{
  "attn_scale": 0.132,
  "optimizer": "adamw",
  "decay_fraction": 1.0,
  "z_loss": 1e-05
}
MLP neurons of a small language model. Each row is named by its layer, matrix (gate and up: input weights; down: output weights) and neuron, and shows model dimensions 208-303. Each number is 500 + 50 x the weight over its row's rms, rounded and kept within 0 to 999. Numbers have three digits each. A neuron's up and down rows have the sign that makes its largest values positive.
Before each neuron's rows, "fires in" lists the words (lower case) most often at its 100 highest values on Wikipedia text that the model never trained on. A number after a token or word is its count.

fires in: "of" 27, "on" 15, "after" 6, "ii" 5, "army" 5, "distinguished" 4
L5.gate1535:499435510521571515528504499471498452470494581451543446496443426511605438577498361526536470451482467497521508532519581549561471503486515512509497498489459548458525531448546589512446545458471527554549457364577415473394466364480397389457466545463496524513523532540538476473551451486518454484
L5.up1535:375463391555454512595497463511512541496510467577556457522528447475569492499472450488476503498513454516440521542400570561473517514523500526426535509532481525606348506472465519503337392477451547476492443539449519560544557515502525426440541649467533478574463466598421509518574625559538514517
L5.down1535:578451554461495460462597605459530406423470596540451524565534521468560484484556452432537423485470444374555541598516556476579507613596500384479522458442479536455413526648526576399489540569519515477535472440459448474514439459529475439507429507443411525480410566428569454511406531522556525479

fires in: "this" 38, "my" 11, "mini" 6, "webcomic" 5, "star" 4
L3.gate1142:510537486492547496459513553550480460510490525527566469529551496483468403540467517533538524441469439463456639459549605456565490486542501566467488513474565559487523465472571533494522423460518530471508503532426574507447574529501500441480524553490532491483485538472527505508432495490470459551
L3.up1142:434491490515495474477533526436536534546459445486519535490569454535479486430460534600449493579530518557425411507428568488439592401463466558523480519406428453462464536483455443374495511505506547465475524408480463533461449540463573446498428468492490480470420538498408476438417533546420411437
L3.down1142:431466450469561466516522429437657482564452422503507536551545471571478501501486570512493508536578546512452435562440466488484537415461451510551496499429487477468419405465527501464516549518533560509455533512535443525372391506552572417538481575470544474600511473581486455500500550576394499463

fires in: "1" 18, "with" 17, "for" 7, "bronze" 4, "a" 4, "this" 4
L7.gate920:563547507557566503532496498515512420527456538477490473541477363463462439498505514489536505500514520434466442610489503485499471495505465521481628457525569455436615473526506537546456490445482484502488495547428486527425463559548585499473521440460536449536496444487501443605490621536438487569
L7.up920:432499550509498484519482443517499466499541440542488478460469521540506458460514558472374487481528477493400463528543431507507412506389480498406381565521554574473469473476489398599534539488535533494539476408417447493482487535446457408531457529533494456501521471466459513405449475473409478531
L7.down920:494560585511586514477535514492456513456508545591531404582502523503461506461528521418482501528539457562370560418493559550503537408545501384412450474482518455465578563529416402510477574526610516515526480570483477513571508494427449623421512545507558504427525517424550578446465494397492531515

fires in: "university" 47, "college" 27, "museum" 12
L3.gate242:503475511485556441463368569505506432484573538475491518527484390517436599571461539510556578528476448432438449585447531483492495472536469522517517457457457547540476527523431500426508427469444537504545438491548540459518454410475576529508455474545352364550488513539565433507510460509433428454
L3.up242:517435451462562458448470536521478508473565475561507505505487457456483485430529531511566572475449468385534377500438543478457573490527370488556456491457433565409520505497420567435488576536507465547485500567506540472508484444528446528571545478568472458418508610495515476458535478571479507420
L3.down242:586501671561511529466482466474390551579477535461494484496476560513444527451506470478517542501476477520553440487453467487543536415517448324538543498534460471457516506561423507445531480508471536571465445557541468499479480576533593488527572524514498490387482509482546513500453512556569497545

fires in: "two" 14, "several" 12, "these" 7, "three" 7, "made" 5, "four" 5
L7.gate174:548487438579555447593428470575511417632498513547519494462528477423490513518475484513550529451474516445515487483582585470446487591428558499552612619480552439521457581534540428557445442508442518522389454515547469441449430518563510499443557502564535563488489441412506555491449486505508521487
L7.up174:470529495462550542427540515494490490416588455570483496419582499513514497411499556581443568490477470426490424471517542525457462524433526507463583445483567517559463513526563442562424466467511565480494498461495482538466515590473511531559466447413518550527632485535523436542449499423511580487
L7.down174:397568489614506385520476524526535362404445500476496464529472419496493515416416445447438577469573465476448572497415489515514558482528468490490464502450459463469525607412556460530528454402493479496368581395532496478466498493524498526426554427618497502485530416388476554496505550496437503448

fires in: "for" 41, "human" 8, "out" 5
L5.gate120:563431500570461506506430525445482564607506460499464449514510518353483501569506495519527482534473540497545481465479488517438468512457482514521559550473523414570551578550370546468548532489526502473423567463456491621536467431648570518491500523510467511489470493548501516550421541423491454582
L5.up120:448544495514482488577513373430477524510550484577449473535591519469598528480501490457486483576504505511420540520400482475469479523436424543532475579522530474586544499433489476400561559467480441506460388614473439504535615539525465508490515615476469428454469483481477571489408468446450475502
L5.down120:511515621466405461563509496440427446478650488463464560484513509481440455555546399429527472435569475544509604475431503512462472457522440410492521532546418492465638513494514456510446507528602431453560419471533549528468454532467435508510536495490514515472445478463439530542536655491561467555

fires in: "n" 20, "career" 16, "utc" 6, "o" 5, "biography" 5, "worx" 4
L5.gate817:518485441477544507418512422532402481558565440524495499534538477582368497483480508668503527580454549364449489510472562381564494500458448480439553429482437518499499472464514442489511583420473425471577509518560463506499610408483439525494452512490433449507486541480548439529397437505564566463
L5.up817:405507516551538630600472541449462461577512506553434476535582529584512495486547484493480465489518450451490559527463544506510525493436531529500525530492592471535445497547500464557435405545510523478420509498489499531561510480541456489491420512537447540513619459538442483495538503547420532568
L5.down817:514465436560438401424521513459571492528479472481411438545437572483522516465506510554535461553459540559493482450486537485542417596381474467440545425530481508489506501571489470582482511489464492466632443554548532505509508430537469385447496440485506439489473502521447473510466500538576468525

fires in: "on" 67, "off" 13
L3.gate353:516546445495519508443451487531486525464513595479527460537503429588518532507425604499493546523565454439524525576469582459491443445483487491541394453452539453553497523460507542520384446546586542545577495451550481465465514459440346502580526562424479458502455512550548565504593598537488548504
L3.up353:517458485541507626512414422601465471487463491573445444530511354412528470557488455476531513586514429504545511490503626436438526468419446518521583472449524427499501603536552567404417542594643550503422527503552481464490426540536522404475558505511470463445526611519533474525458507535468476522
L3.down353:509474484533538579412494463489580465471479514546533500590471454457482477557508548441490549523499535552505563577556584525529484623459545323535567491493557465532444529498565510478429494539560458533514508488545485472426417462532509399510508494478562504534536503556528475582428470522470467528

fires in: "at" 23, "during" 18, "pen" 9, "hold" 7
L5.gate948:469492478498488538415516485502513417469531589396503527498505391495427376481490582518501398530579564448471534488445526537585495510511469541573475481542458529448540484458548529435475521518511513435562478521508563487464557476494491516524418490466420535547518509504458453524501475581483455437
L5.up948:558525406498428527483394553398451568537490543499540489479579516512494480499477590577536511510502436530521502491457501552512523549552486480545463433528570482465469516485579484448525481470528518536509505531563465396612423441496546618421532433431460444471447516517470539579477432456517616552
L5.down948:455527501508534439502499461583485500418446469455440483466434478513481513485483512619516572446493543411467467465498522470530546598412548606540516522531541622506514577494518514486596526488537510510534550518557505490522427576457551436452507441441556536469468492495538528468501496504490543491

fires in: "video" 28, "code" 16, "data" 9, "single" 6, "language" 4
L3.gate29:515450553472557524453511443556477430530446463444513570466571465514524507540536491547505541427434496427390561416545506495501559418469484497494399485424469507458425443501505492487388529463544598505430483576514518497510507477435545546511452508520481457445434474474539442589607526486518446490
L3.up29:463412551518450492575551493588511471483486371488423519574512545456482417610573512490485485492530589481545579495522572522476554503495488473586455483484397477387465491566571504453480520452585492520504565428556551466505483452530542471457503467594489524447512542492522492488578564460591416463
L3.down29:494510609499552568537587489525411504492471454458490577496552458435500459460475461599450548537435583485552477420463494549509536396481590308558466520474425471474501461516567505425444524464568575514432573514484544501519375492577452499466513501522480524502472435515549489575540595499521390459

fires in: "c" 17, "school" 12, "b" 8, "d" 6, "town" 5, "university" 5
L3.gate1583:535550504476495411376589481499548497475515537485518532393559484473421513547477574445513569458466441524436506513513552604488451447498463511453476420520477462462432429478448497510629529463537450490494452433444426467572508460523555467487448408481418549485587505471552483482509368374523455485
L3.up1583:524465499462458594490478469489550531491461520473476510403560469542416458494537598454604464493480487551500428519496553611489428488411412509548489431543509463413441423438468412423587572522475500444497448530501455437591508445492578515472552445411457540426508582434530404494516456481515490420
L3.down1583:533533515389538527456485411485653555488470539451473532432564401468431457430447445422587461553423473519503489438436565535465455691503427288509473464531472457402453471495455448466547577529545509523510561537491525454498540481466543453528487421470457474462479543475543563492501480569545412475

fires in: "game" 18, "final" 9, "goal" 7, "votes" 7, "so" 6, "point" 6
L3.gate635:466445609504567407500560503524517427479583514488453574506493527503400522532493539443610563460522426505518534552502538610509417427448495554499547471427481515456473506391472437556511430592548459499603421499490579470616425409540605531519536514551374569550571456480553432467602462404520518554
L3.up635:431464575512549479497476564533490438448519462447485560481508550440456505492429495489590528462545492558467493466485509508492441469531521548472514494408475481453463481391372440489471427613522536511541439481485517529516488407529589520437533506454506532504554398522524432432554479484438518542
L3.down635:434543525531513571488374550598566465466565559440414499523480580516510479389468450490508531541522508485487558455515421547476492472478455458386471477536527488530477519564461427487503442514511444537521471444570465595558574531419569528588574512422463457534482449538556474495507516525518467526

fires in: "moved" 13, "back" 10, "came" 10, "return" 7, "brought" 5, "returning" 5
L3.gate514:535503485562592569519587531457600483484472493541465491457468399514530596470438487416522583558534553493509471489537580523422568483492518459403559559581481501550545529532541548460582440550535495494457463557532444550520389506467514492430532478493565494596487564450400583522514450441471584530
L3.up514:441534405514479486550476424484484453502411571565545479558503488472511450535371521578507510529455430477583495441458422522457498550422440517475531480455502444465505564527370523514584522502573455444421474486540526522503548515539561565447428549445499511435501528458457503474519490455487510475
L3.down514:447581469523452429475531483432637472515479463499559390509424481467475582445384560530520532522537455516439525454481519512512536408462498695464541533483550488456551509520465394487592419489548470554493504457518585571575500552493447519402471567522433547577487457491541556471592459526560558484

fires in: "with" 77
L5.gate700:538437513493486450417509476591510402515528466533540450508517491511485461456508452549564510563501566437518433521495484459500397548452497461535524557442614511587537445482540431409482490522478491466519500507529576542553486329523463444501494526471507565527497499433535519499389416539412430485
L5.up700:537480446571585499480430456552565476497488580480481513436493505403507355523459548517500530450506561474491492466468468597515458492605495560557529506572505466528589580494406381511479513488523575494462493377538559491492402477501524531449513517564519488491458586450495508582441509571461457408
L5.down700:590483475514488412505422583526533469488480511532455556535527467478563409549496474488485443465575460450521414467529447553544492540596479385498549522497583487529586488453486411385471528468564535505472561419530524439467471519515602473530496534395552437457551475494480477495417558539444394455

fires in: "may" 25, "t" 12, "can" 11, "will" 9, "must" 4, "could" 4
L7.gate224:493466530490542518492533503494497536437474560511482523470471540561537488576398532475526538496427508576470505504524507457570431556458456491580524443454458372523530440479570483488495564594432503569456461511399569379523563472473545446630405551454495469484472502439491419576534496521564469507
L7.up224:430452453550528520429569448520485547455462427548619470490519524525599464524551477502509517477465520522462521496465432599433571564494476557430419467533424546568557467475547494496535370472488479554451541527475466524538482492552568556455448460429496507481464432483552484561469514573443518573
L7.down224:504448509549479500515514614539551549498493554435558512538560514443496479440595478475594465531511603508457474456486499478491433525536538717506542443543380510579469566530581638537509511458452525493546491457466558478497490541557399602513480502409505469446503574514608488515485412534553570464

fires in: "with" 13, "championship" 10, "star" 9, "title" 8, "degree" 6, "place" 5
L5.gate1745:486421473469499425416540518426501500513517470526529431543474426576469416519488573508537552529491513504489467549479537448413460517597495498499618552459511508643485455493563523565494482479503458564535588484513574460501521562408510522528489533503474517616452468487508528551513456489511470503
L5.up1745:579453477471552514493512505473522537517491483504534436516423491474493567526450393469465560529535542551544449511492566483459400480493499455434467581423542456501480451475447469595667485532456424541499556473460538440460536548502514541466564534544481386555486406494421482511469510395460577554
L5.down1745:558446482501498436550464502496295488400596505383523540540491485522553514473597484504530633514593494470486394525478482415391450493639441401415545507457555444388424450452506452576501506395538475523542462456500521519506482636492582598505491491470476491476513441448479549539491523451471483521

fires in: "death" 19, "life" 19, "year" 18, "career" 9, "night" 6
L7.gate702:455431459548409429472530481478548484537522508522493503496532533544357471504540560441504464474527527448527505523547406488477461466449493546487651388514488543457439537448467567406468541474470506478486516471480507554542444493440516517402506477560435463540518583507464446468467533489461516491
L7.up702:496466413585460426564523566502498447542464505447479543456466538444483565437575546453523409440509545436491558433491515463518534489460525536484524421647496540444497539495529564466410457397472470508508443449497465497501517462531476472381497393486496456473518473533526431492540538537530549452
L7.down702:563507495485550587537516592440456433590504526608473494476554530466451522380436449471508573520521521503446570373477501532423436493443520624481546581505486469501553482618534494526468573557467547531504424448379499553518528577483523551482541504465439569462509499439423453463494512503525518516

fires in: "as" 62, "cosmas" 4
L5.gate1431:524454675503529510508489404540456419404481577520569542543531479550560493506476480402426510481413485535453518555416450483426427483471558495631507519409493503494419522470528488515487560531528544513542441452477537524458477509423475494477457577477507573571453560470529512561460460430452471490
L5.up1431:535471498459389510515447564587479484475582591510562438494491599517538454567568553523527430533557535541511492570495419383587481504489521581424547403465512487467574468552574492574427440487432451546597495465480522419525389353558580473511584526486418470438538506583542564448511520488397540577
L5.down1431:556559446420541451499556429518498451536572548527477398457506438439359510630521553530557552430457457477426625407587506539523525474483489628451430565497509469433607527476454512527555465508529401503511519419517409492545465516581495536471582488548388520586540427447410484541494477450534438480

fires in: "season" 21, "if" 17, "that" 11, "years" 10, "year" 8
L5.gate846:482527491509464481514469565455473460414532378350551497412516519492497468521489486536483504525520568453525424457495456449389544500487553506581521494439525542463428517568544515535508405468460568469494512365470485516466562486416496486606462479498498483447488581572496522501499592545539407591
L5.up846:477510459419497472482527501457465520448510451458463504530533415418441554541520522598481496431499481555512509535577537561514462459481544535552499422523477602484476550569475551430411428498551453527503439437528438497548476412484493532581474494536419570551506600469502463482601501527464492550
L5.down846:487432464523519502511416503474544415574489444456523548445400494566502534373611553559437525579569445574588475459523509585491445537477463648460573529538552588530527534525542477566472443422503403472494488518519514536401516525425544471586569450548542480572515527561442524542412476450508562520

fires in: "had" 38, "with" 30, "have" 6
L5.gate1668:462489490530507547519455464538484464621551540490515553472570541475498554556510439488581492474502521504484536476474492463486437446493562516427426530549514491640599536506566485518533545557552459553505481559565560510509562518541485435510373467484465507560564470429460520507492412528481430377
L5.up1668:506445493577523521558463535444563500441531470543482567464548520495447491575485457432476511563594478515479446521433551500603483492500502497447587493480462464517514486478462487524544445481551576539603436473486537512504450509532479470580467535468493465501554484447454425424452466523477423520
L5.down1668:510475503588551453399477485499436512491528501453491499576554391521518501422468473423545495500602482528427455512445519512533367577515431511423500540516507578531537481438551488533532475491496474552515546483537503497477589474548567441520536466471503428485469483361481480490464447489432455577

fires in: "at" 17, "on" 16, "state" 9, "of" 9
L5.gate740:445541482503466484517540573518462550494537432524447499406453459515505484537511483463531466487545523557533540507558469507511431538450515487520508505493517630611409463456518560535427435462437456547465484491485497530502510579485492532474512494555488471553461514520416492581477432512562531541
L5.up740:530442407575507541372544455433501470450457452439459517527476496474461455445474529517391548449504489470499512561559489443539565503509563489586438413590427517484471514498505483395498476471521514490586487497452513589509603485565448587482505463537460462479479511610628425562433481577428441552
L5.down740:473470505467503550538536472505623517582492479492459455495481527435520538545438496585414570438443468529470435401566477512553504533485423555524577480562578586580505432557583529516435587543484452419493484501529520574460527595442536428391474565551510508527472491488556516571499473474518477489

fires in: "17" 27, "18" 14, "19" 10, "20" 6
L3.gate852:461438502563557460450480459522499568516470519509501477513520484452580430486453537570521587487551445423527528575434487613544507489553470439491440487532362590588462556462422440424573501519460454523445498502496495450582450548510484462483473400539516545545492458522514437572507507455496547532
L3.up852:501448486528449472524491503521496548424543515570506581510507472483583430538532626525495482505529524496553580588460498556577543574465513466495535542492452520453436469510523513481484430431452445493454447540452544503494435529512569525430487463512493570536527496506428539454553426475535522506
L3.down852:518478421527466637536498495434775496487503591490456512460524594438488513540425473447559480518511485492552563527459443529525464500457403594583517523561554517506575438553545513497500452571515456504280409533455498449485450552510559466510568531594506521503502512492467457445526475473499550488

fires in: "santa" 15, "grand" 14, "reg" 12, "big" 11, "great" 5
L3.gate710:558523463475544495558459525501507466518413378578505493474466518448573533591373469494504526530502416454525498409496587519486465505447514471471458499505548565496539556469505490529515423460446531505483523534550454515560519544530489559468497418604552563509423527426447398439489496475488473536
L3.up710:489447457501540481493426501535415463601532444452533550514528546446509486581521508472455512503544563433443469514493567496462530444554469516576468487493560408446580509539500459467445470477487514498473512437489544460539492570515443491457513452529576466502465586514521475507533507465546509593
L3.down710:503557489448539445511431453529423539525535483516513550424589533481511522525455523537448571505489502496501557520507497486437437581564458299528441459492575535465533483567488443446523485520545507484391534465455432438501535509572469447467589406576529447441503477459494487505485527459519517593

fires in: "season" 19, "years" 15, "games" 7, "win" 6, "month" 4, "term" 4
L5.gate587:476547502598490575571443522469504513565518400484534477476481564510505590490571572440476566533467563547510435512417510463474491426428587542565459570443452486580429437475547608534525565569501462463404440535490492522540515498404497595499487518428396427529503393588463501503505444553525486467
L5.up587:511494518559553436486476456450570474476537526475458433535537392441471502550520490556417511492477416510415457551502579488483576546538554506543466481446508438477466552500438546379535565502449512520568524436499608528573459471528388448497475462505484560498498457538440534551458520551508513556
L5.down587:437517569569478497430409465463558533531557625502517496568457614490559391509454632406478461569505520435512485586489561463483578503490526581467596437432479462548450556485504481510405441496499493513541502493506543526422485494493588491506447476455385466600563468560478567484513402453599506473

fires in: "grand" 14, "medal" 14, "star" 12, "great" 10, "big" 6
L3.gate730:493445478494460448498516545440509493592415445552555484513537468465570409517389492528513525466510455476509562500523480470478470420544553544559577457473456502454496521451487480509481519594556481465476547432411465444570473423439605557507478396509508543460528516475480556496481508640615483467
L3.up730:556493515469527511555475459502525497605501444560534516441446407475473531495422514501441662505509387368491604504463508542401494505453502484601469493517424495549486494553573532416533501517460462482447532411565443486556459498448467504532450442545487502527448360492446509511597544498423509580
L3.down730:499438493467479418530489535475615531576453546522533599463501511523534460436482462488483568560480380501525559560418506550425498497488492291507499589467443563563441505603483488555396585445442434431462559505489437521531443454490429493652479445581505474514499482518488488504496562478497497496

fires in: "can" 17, "may" 17, "will" 14, "would" 7, "has" 5
L5.gate918:452470570567533548561414462465433488523493439510524475590422454561431552525510569458451403485374459424491561539443520551514402560446452470553457419534475530625480471538514500582464517376501580553551551536523514482557618555563514502563480466505515456404539586408477507585530549491505455582
L5.up918:520397447532476587554499543549518511469539571450540429555503529509499459555574495568602509534528541558591537453480526558479564497474473510543465540432425465500510548453536502463495563558491517560490468518483506489526585500507472477512486458483475466504524600468564575559564462510548450416
L5.down918:403479462418552501477476522475658580415410512594493468477447432540550501465575546501452485551520484529451474497504501482500509478460485706496458527561446523489470438562489485474396450531521467463488559524545569481375513569502561449571513526407533471515478468408517426534486525439603465534

fires in: "political" 20, "sports" 12, "campaign" 11, "fighting" 7, "favelas" 5, "football" 4
L3.gate1742:574475454473405504516586557523517544589567486503459539544543350451440453545586450486531480498616497529487441454449393491465499489540501491528443545467553538567527496506512483451513532575548504581562573476488467553489535514465485544511583448429486523427403432555468403438521552595547562372
L3.up1742:467483509428492423454542519504493538534389593459547480395598501376562517494436531411466555423439505503640410516433501527528440465512430518469523495600555527573452504426431506480501570478538436555521520508505432397516586522464447464491471454540509486510427546551476460454541515509552473491
L3.down1742:538406520536484457521494581522491552559531498480427524453501466489492503483561471493511459482577438548566455433494436495447526284543484499478489499404484508524479549550568480576593615484527437497506498452442483551536483511501517482441563466400621507488388472473417380433551470508522549445

fires in: "who" 27, "which" 23, "that" 18, "to" 7, "of" 5
L7.gate181:461486451511420454515569535494513457454489510535470506542390368491407504532555521455450505495486444491554478517636560479448522533509522490544507460477524526459596434528508548493447512475479514491545471356512477417491531500491445511500470504484515479500433513480367456475466542554525519514
L7.up181:427478602481463535420476499456532587567495540547532431587569465442541503484496460439494435388482557453497482484462471561478493523486486534450472551472510580390489449487517491409445496415460491392562490523550545474530570426501450517381528525434518556524475522494423437534574496441493566414
L7.down181:522544464513538594553505465576557534544527492491468512526487473607464559504487459531457526513502479495448454512528557522501512470359423513463517541548429620508556614431475474457528464383506419573549530452521453424483495445514549454549509475474507494366509556386480500533475558546553357550

fires in: "that" 66, "which" 24, "who" 9
L7.gate1487:491519448458489436523523455523523569406468475518425486614592533511479436505482586453430520566440471375513517451468447433492552446413577545527553499419513531554577513468525513472562510511496448451478487516535522457468515567501557471519460470483463560437626540455420506501550456528557531541
L7.up1487:458469480510480450444492460549491460459535447488417495426504530515423481488461462500554464425516521502445538442469614564592467468504424550500511440573407530481516420526568550574518574511506483451468398500525501422516496446483508605443538515473475535479470543594508504500470485548522583449
L7.down1487:471498514550485500550510549394615507535556580505389580560462464455505489529470589500519550483481466517486401528541472545516473508462532717506583589479483558525505492359555484514548505474509479508491475519498521443507537549498431459486481476420554527419579553443430519538490487447513430584

fires in: "university" 57, "house" 11, "order" 6, "senate" 4
L3.gate674:557462508489499438512416552433462489537535544445525436471491497565447559446502524519524519479491534434493447486503488535413533469517504555391479488465506545582385513531536529442574502535431581521365551411488421454516513529441473491472417392504548396428556564488617483404445512511526492577
L3.up674:533393553447403543444470510553464483526431582530425462577501529378350501451512563564458552410521563502486478576413480582567538512649574472480437567444531546477534543546450575421524407510573533477472428528490463607544529506535473542553544431553488469579486589504564562507470484539429478471
L3.down674:448484566503439519545499540453256487643475544500479446541461499471405598515448514580477488413494512403556427557525465412412574497477484308436417535445498530477478488547528506544471458528467578487522530498580401441574571560519478535571561446460500485450452571531539446476509498524521449525

fires in: "made" 32, "make" 12, "appointed" 9, "elected" 7
L3.gate714:493446471469519549580479518554467472487502452548564479494513557517458530578508531566436534556511536505523465464501498500435598463529529512493483426407448559512558477516554599540355452440587485579540455442535458486528510428549528589554402450503486573493495484501516499483463517593469512608
L3.up714:458501472509426491522540408568535514453451504504427435432463433534523570452475478500448542462406541517604402435473455542460517429531584505451511537507626495482531454420536553483511444541478500524442526507591426493553537405538498476520523425561485584339447565466504546507469449543451553545
L3.down714:436524470552475442524590565511589448488549467500497495332437511531490451510466492527555480546529583587551488375551427506461514472488574533461521547475586568573432472479510467466449455540508553525415491528570423496587434492545578433516535464540428542444501467477405512400526452556455487492

fires in: "on" 35, "along" 10, "in" 8, "across" 6, "at" 4
L5.gate1528:431545426580505471487499545428445427543521580518619571550553423465486540559533532510477524487536561497487490476532560639479485529528481542404460573502489387451595494565443500476415500468563511509482478551527486520570432450540494458477462447513463401599487649552539607511455521508438511384
L5.up1528:487532515644587557440537573423482468500474625461456470489515544434531532529429430484413485489449480550417481465590622402481402524388452530461548582480503485552513584524553384561571540514522478504470538389504546542442464611464561501521444485495528502421534560540527446489499463444488500546
L5.down1528:536613554556501480623487560545584547401537434547498386399524525497502469529413487483438550510473514504419451516541604493510479523432451385444615605541519577559504505537515421548456409534507495500513449491571533534362497570607457428475475494432512499466528565548537473511510446491505543455

fires in: "used" 18, "by" 14, "it" 10, "in" 9, "found" 5, "held" 4
L7.gate1681:541469495507469467494601420512471483542548517463435632607429481513459445492503564499543429466534589460455469496594422537586464473536548500438422537421526526419563537500460511504552528484585424410472503480547519380506464494494472481517403428441508578539476564599505510567584516408513504412
L7.up1681:538471531489443454419539516513492430531596497457427592511590526460508692476560432468584483556501544464497437463467513486451391443440514493520462562459415496510533514499454533462533521534431532510588412500533530553500485469507465567582505502558491467491474489401466585497421543510466517443
L7.down1681:542476483529514476458481426540650491544555592478463612539464445464383587461503459531456517536342465503492553506465523514449456519453455518434497532550414493557579462478498478488505422574361480590501523470487498491498555502485490545504514418507468499501507558485396508442531544583467495523

fires in: "on" 86, "at" 8
L5.gate283:559542477578493527572527524521478504462535502552423496506500490498454436545539508462471581558532434445445493537581511648451481545461480504402460485482482519542508410534440556485445446546480549501684406444535528584563469526590416398511458463609563500569498562517490558424473521504514556562
L5.up283:421497444385510490534414542588510476466546472501481530447483546642575511450479471458519500503461473500492524400448559520553491537445464441490506554514581426607511543539496482438612505462569463567459468489479449477443399546512557417443524428534542549471441497520550416501443457389466499505
L5.down283:513493442517563522385498466487678455483502576504548418477548563476411446432514553449524503535543504533576452467446490452510448521480431404471516529424507502414537508502449486413489412539519504507519513421520517435503447469522503486389545492562479510494540506463439478467451509458501568532

fires in: "born" 31, "as" 9, "career" 7, "homey" 7, "years" 4
L3.gate984:540537500472465467435516473582527434458535485537498555412505516537452456514591502518613428559426462522465559496579514549554526477493519508531543519512438430473422584567540582560531473493509450508546528565431447542517551479433533531555482532523539449455502515416416523513612506389507467495
L3.up984:486527583548474467518502560545517385563502499488565658437499591601509502505525525583516480603526480495501510547397550483580456452611457584413573431480485534531480405417443522561439546424555589575598419507518491457554452471549486443507447545524418536455532540479533518517491471477501508458
L3.down984:529506481482532428491439472542580431450483508497512506502533367419429373477523507429525452547502465458451586573487491538546475570434556436556566462423503500538481603600501531518507492540419457487444503452489487419370454486501455577601500499492482617505439480397537517574534455490452501459

fires in: "family" 30, "father" 24, "mother" 19, "sister" 6, "brother" 5
L3.gate808:578473554485518395486526462448538446502468451473496519491524540384428514493481626445585541500529519509549540389479571460516470523481504497445473476505408425509450428472443628447435571422635511397481526545571585544467446529482506446533448432540552449531435535494420537435516573495467479559
L3.up808:500444445549613418552459540387509491506460499416554542422501550485516539515520471447525490514521444414530611549514438395541521538506495531525557474516518591498471578426564481474522448440491595504419535555549418498494517504499483436449459512411427492515535593611476570607444495632542546484
L3.down808:485462442481466414448411466389307470437431530463547464471465466463484587439464480472534505451546486486452573425413477493603494554499444415530517493535521515472521512418510549487454562491542536529374565591507511498485447505499487410547433545427456503506413485523475536519568522547482519599

fires in: "songs" 13, "code" 13, "data" 11, "information" 8, "tracks" 8, "singles" 6
L3.gate1777:587440478562485539538573446513544430480518496516461484537553440508441477599463502397456499458550542445490526564497406530442636483521575515492563465363491538493496495515494516565441430524444489469474537511377510455497436524516519548365447366545458455466558502470471521491486523484520503528
L3.up1777:436432582528443509481497443442497431580515489596471437479444499504435406510472561501495498512564489525497580487395502543538549531467493541537606456466456475432489472482479611508474509447534511478532466558447531510603441481570506465441507454611455503559530583447445473414403517492479420444
L3.down1777:483402519545458525484489427435445503517441522492550515542553531531432472447481545559492403604551530470482563458497529493530520513518543348558507487461603437582424480509543453519496579520429538458616457560472537518511462474599531455550559520571508537600439472553439484509464561457499454552

fires in: "took" 18, "used" 15, "on" 14, "adopted" 5, "received" 5
L5.gate1110:527484416465443490450577429483457523462508435480472461462427561539458554603560426550439449473518525567440500473604532527352413460450509507453526524491612433559502529574374536566508550452454466519467477512566478541419415489553507515484447428379519464445486511466453547502441475471409468537
L5.up1110:594554537511563528483521529452516464518480520582514586615444421518585455577444579515503548384492455502420422558437448574507468529521454518394519542480463547535517497442446431563571470471453534421476380522504501448525525478533514485459360554469503396550408542570525564500461484422500527441
L5.down1110:498543493552478647469553489434649481469527483462485513489505482533548557583341504466468480541412502456394564443540565485590514575458449491498494565534722461457447448567432565490466443435548504496446510448548500495533453421591486429536510444381525584398490534412457511471509488453458544480

fires in: "that" 100
L5.gate792:574610495454559501542452514514508581634495533506488563494513423474531517475555512488544502482437439446507423450402547471430411476547483465400492504455492529564507553502558462505568495484443529473523435472437592513572478481467563485457508540573506656546554559491453650498611419433553466445
L5.up792:509445547464421408532559493467503540464520596471413476457396496459483531428416618455461586544519420502500543511526465626466512512500529458597575438569578498478551478448563519464468448505564494509583463454601557448441557421412444471492502532528479490551520446532543466511535503529503400484
L5.down792:363535459519489438446468555485446470522519561489520496385447461462458497406510449475493449510560504470388425575422497498529539453574486469406546519547477453559493464473509434519541489488581498541612486514583497492570540480448418513449580449467582585494428510422416527502545524533492475543

fires in: "may" 16, "can" 12, "able" 10, "forced" 5, "accused" 5, "allowed" 5
L3.gate1213:545493610518456555511529480481462428452436536552554494579493562485463441582410493630469515384489550509504536425448482538467613464503536554484556506586506513532524509451469516513540435529500487516466553410426549543481374466524489452560542530463458484487509530535563584515535533522520543437
L3.up1213:507476521523611493465503541558517439483486495431394403469496462515525512444413597460604458500535460559460430444551440557438502570500423467545451449459488443533463468500536401479482522550507515604475514537502522486489507572490439513536404501524386522559459525520484389539520432510511591513
L3.down1213:543500578553526441483508509477604436378514545467497491442500446554547542517415529534493502521486601577551534379532472533508453476517439570531508485581484495501518466515476474556542512498510547427431524431484510579464474529573476443595431492395445468506552503530450470489462434507522571403